From a checkpoint of a small transformer trained on Wikipedia: width 192.
MLP neurons of a small language model. Each row is named by its layer, matrix (up: input weights) and neuron, and shows model dimensions 0-191. Each number is 128 + 24 x the weight over its row's rms, rounded and kept within 0 to 255. Numbers have three digits each.
After each neuron's rows, "fires after" lists the tokens most often just before its 100 highest values on Wikipedia text that the model never trained on. A number after a token or word is its count.

L5.up211:139106161111122138112096119107160112143135143134124146115132130133113118131164105144157143118146156130115123121122188105133169157110155109116095111132114116135168147118155119115101122114127118154196084197134140108138186184137128104135134129098125151140109130117134098100142105096137070123113131149159109116170128159147133109125121109117107147111097113084150138075187131141133125170119128110151088123119152075105137109145088122116109177124157133140139112137152106144118181137134130111076167120105121105120115111119108120171142094117177152175151128124148137106168137110153118136
fires after: " R" 23, "ag" 11, "in" 9, "ad" 8, "R" 5, "l" 5

L5.up26:119129163109113115125100130121145133130124126141145135143135161201122155160110160125096173135114101100136101136110111149151099121144159140116134142112133126112110094179139117137121151148156108111168111108101126173145153113122147149105107146156125171116130075165167153095141105166173121067111098120159128108131157141088122123119130120127164162123148124108100111095130095134078098093079098131108120117116137078119139174134126138122141133167117107145144147145086132164102178144142170077133152105124120138109159135160117149142146146101116165087114143106127133093123104141136120155
fires after: "ap" 19, "p" 16, "b" 13, "c" 10, " comp" 4, "m" 4

L5.up1122:145163150135150124168126157148095137131135115114130138131096106126158115137126174159194112116123148081105141092105129155109076139130169133145123156105120142165068118111124100102095143179152105130111125170136112118154102124111127132148094128097135083138114112138169134149117098099133137106099122114130093135181096139096135159135090155153140150139156147094121153140185128120127132148136157126122106133098048104140134119124128130124085111096135119113168149142148124092119141132161133096171134106143132154113106097126101166096141147116123162094175144148133133108121095109127123119
fires after: "e" 19, "a" 14, " d" 11, "g" 10, "u" 10, " D" 6

L5.up660:127118129140165118111118126145124184110140130124135132106133089119136125121128131148110148133140075086170108124126141100122124150122114118137095102128142168113137147097129152089133115100145079148133154094107147103094162148167164100136178171107147126129108139109144103143138133128147098160069147074176151096156166138128098140127119108141149111121128112152138141099097112136112157125125115149124163157146093115104106173138109135123118133102117127104087137135121136139133115184155152178090116113112132104126067076139099150119141148158134110110148122161136090154122168061148111116
fires after: " D" 24, "en" 14, " d" 13, " " 7, " C" 5

L5.up507:150113142163135103114109172167121173139118097102164131121109167128127142128111106168172130125068159131144105141124103105140103137116125103113117126106157119106111107118132133108075157151152090137154118159079185135091152186093139125114150172086100151120155085123144135109113122128127128134112134146115137125138099121137096137095159093135142142109138163114134119132154135144134149154095110112156151077125115114122149135096162123131160122118081164170120070138132122159128134082095117142130119160096145119121128154129132109184137097087129128121129121142147101101144137127180169119
fires after: "a" 29, "ri" 11, "ra" 8, "ro" 6, "b" 6

L5.up556:119122119134129109121109121133105123131137156106133121110121115132150101154143109125180129135211112128142134107155077126112178150129137110111164119147169122137083130102139082130107115135135099086157138096155164134130145084099169127126132133140138127129165114108108131103083157094162155133127095126142139124145108112106122147135126080179124167101081118137163126148108163134130127119096150136116111130115113094140111128138100070126078155123162126128152114106182146132098150106149118161075159158111176117140150156117142122109123138171149121131182120143136094138130086125155150112
fires after: "o" 23, " to" 15, "in" 12, " w" 6

L5.up230:128137113149176135108123104134142130142102115127132123159106110148138124140117151084177096103106134125164134120133166152170079149126098060163137111116119152159082115146142117077120103085119114126121161095140127135106128201108068141163107135108129110096120155135140082147115138139081169156148106118153130147119143082160134122137164108142130151145110123126171115145117127121121141151140163137120098142154126103134149136068143133141109108094125109144137133115140147164108131175114121095133145100137125167101158130140141131097118094094136100124114153153132096095097182145135133112
fires after: " w" 15, " he" 12, " He" 10, " W" 10, "o" 6, " le" 6

L5.up771:138168159136111144105133161154092105132140129143131114141153107131108114112089154115138139099116136112122171098123109082130145135191107132112089151134148125098134104126072108159133125148145124059154168068098177102142144154121139116077152132112097117121113132115139129081127122149097114134165077101134130131110143111138104141096125148163162134117124127095153131109096119142132183150138131121123157148126105117160113104125183148118129072118139113136097103170125129110116097117139117122128157127141140137091144158145117144148132179125120096113136142125178123154114148182121114078
fires after: "d" 20, " d" 17, "un" 9, "ud" 7, " D" 7, "ed" 6

L5.up67:114150189111152151108098167136129100082094123093118159106109130152051127113160120112160162144103106127161104149123129146142148122165139122077094180123118123142135136154149155169095152153128122090189121125150167110111128130113163154098126144104103073135147138098156124135107135141141095137172108132116125123137124130145133112083109141111133143069128118164155102126119113185136107121091158125115117156151102103124128122091149133110113108135150097158132097131158085142164130151151139139146144123139122100115104142112110178155118131109140095110132086129123106142112106126127161129
fires after: " b" 29, "in" 13, " in" 11, "un" 6, "el" 6, " at" 5

L5.up580:145140110099094084133128132106153156077075140136134104092177126098145159100113113125110120106124078159149090117134082165140116152127149097124124137143159162106100149131121127126131152113079125129166137132101152158154153172094106153116131158135126117123083162119122152128130166096099146116135107114124121140132161137146114091154144102135155149133149148136105114119116135153146113130137131126134098121165084060164108149127114082120139133157116125126129150131104131126148174113095115146118137127138115109143150144135111091144111150134160050139162128134171151073156187126136149130
fires after: " |" 27, " of" 15, "ing" 8, " and" 4, ":" 4

L5.up924:136119142132094113118122153171156152145091130112128137186132136137129107123142110130094135106091086095110122091099091136172114140095126151100117115144132114132102123157080124118174176098171126137107119140152123115102150096132131113128148130114135115154149144104152128135128117138128147085166132175183113154152186170126097110129138099120126165122104103132113168130104169123156164176115133176108139092126113147084123091119122145128114124101148141142159129128116129122109113124159125093092147129130161131161107119089126091190096152140098162140114139181153126140096112144139127104
fires after: "em" 15, "c" 9, "ff" 8, "m" 7, "ch" 6, "z" 6

L5.up456:147126122138110131100178127106099106109109120177133104162136106085159158121101153102120159154156125146183129110166127103132076158093147149108118095130113130121136145109103131135189142127112084097116130123114170151143109146133121139105139127161132137105131149139089173110150094114138122123154107133157108151126163129098179150099172131138136127065122140117132140124153141133126115105139087148077128082141118122136151177109139103149154110127133146111112094126150086104111185137153096151133137131116151106098131129132116102118116194100132132129127130103181113142162086123106135136
fires after: "y" 46, "us" 29, "z" 4, "s" 4, "ay" 4

L5.up665:153108137128106118157130116127104177114136103112170122138124134131159150121085089144144153138192105148103145095122150125102125121138135166125163095092134112103067128131091120128090121136107133116159119142132140140198136100167150167115073112140123125144151143146162180106123159152144155159129167124100095142115199129119108125115135097127124124132112113108118148141116140133115110150142114158148114121131097128156125113097144124142098108152130090142117092144134127115137144148110095090113163101117153081149136173100126081168126123121178183164134109097092139137141114139127116132
fires after: "," 31, "v" 11, "b" 7, ":" 5, "er" 5

L5.up728:121108132099112114106130142099130129143133128086125125111133137073131150096106147124138142138081080126105101156126142133113157143112145118162116146121127079164159110129131165142048161161123145166111159138088147122120106128128136115104153130140115119108113108156138142133133105143172123084093118145128135102121157124144123150111177111152161161103127137130109125091135158141134118160104111115138084149106140100112172115171127128154114126121103125113069136109144080147130072166106172148118177162160105183119110118141118160133155105117159164135108126099130175168135118127141136149
fires after: " A" 15, " Ch" 12, "ited" 11, "igh" 7, "ic" 6

L5.up607:135120107138106131094121115126135174101137127127119142130135153169155112127149113161158122117112122151164154173137132119130108103137127098099129118167139134163132160158117095131124097102099127128152117135145162159116139081055147153190180132110171113079107113121145100145165153131126120103113121112118116100135139102102090083159138149156148113136117075134149123133125103134068117120128149130145072127152133105084144180162145156168106132135147131141084153106141111117118131130100117118144151152145119146157134082143112142089128097139099144175099131139104161116111118155119143167
fires after: " b" 14, " p" 10, " e" 10, "h" 6, " ch" 5, " V" 5

L5.up870:156098169120144138120154120130127163073081146136136131150153151145121093126118145115108054110113133144133144106124137126127174165136140128132104157157107108124123131168092187137140113113128149134128156082145161169126089145110104113095136138123118133153133081091074133129136126114101104144142145115121137132138158135108137159164120120122133137134125095112155074112086152117166128115151157101086148125121148067149170120097115091127120149119158138122076148147117142135129131115139135148143154109127168147138117135107099106089099122154125115070148153197143154141135151146114133109
fires after: "ep" 20, "an" 19, "un" 7, " F" 6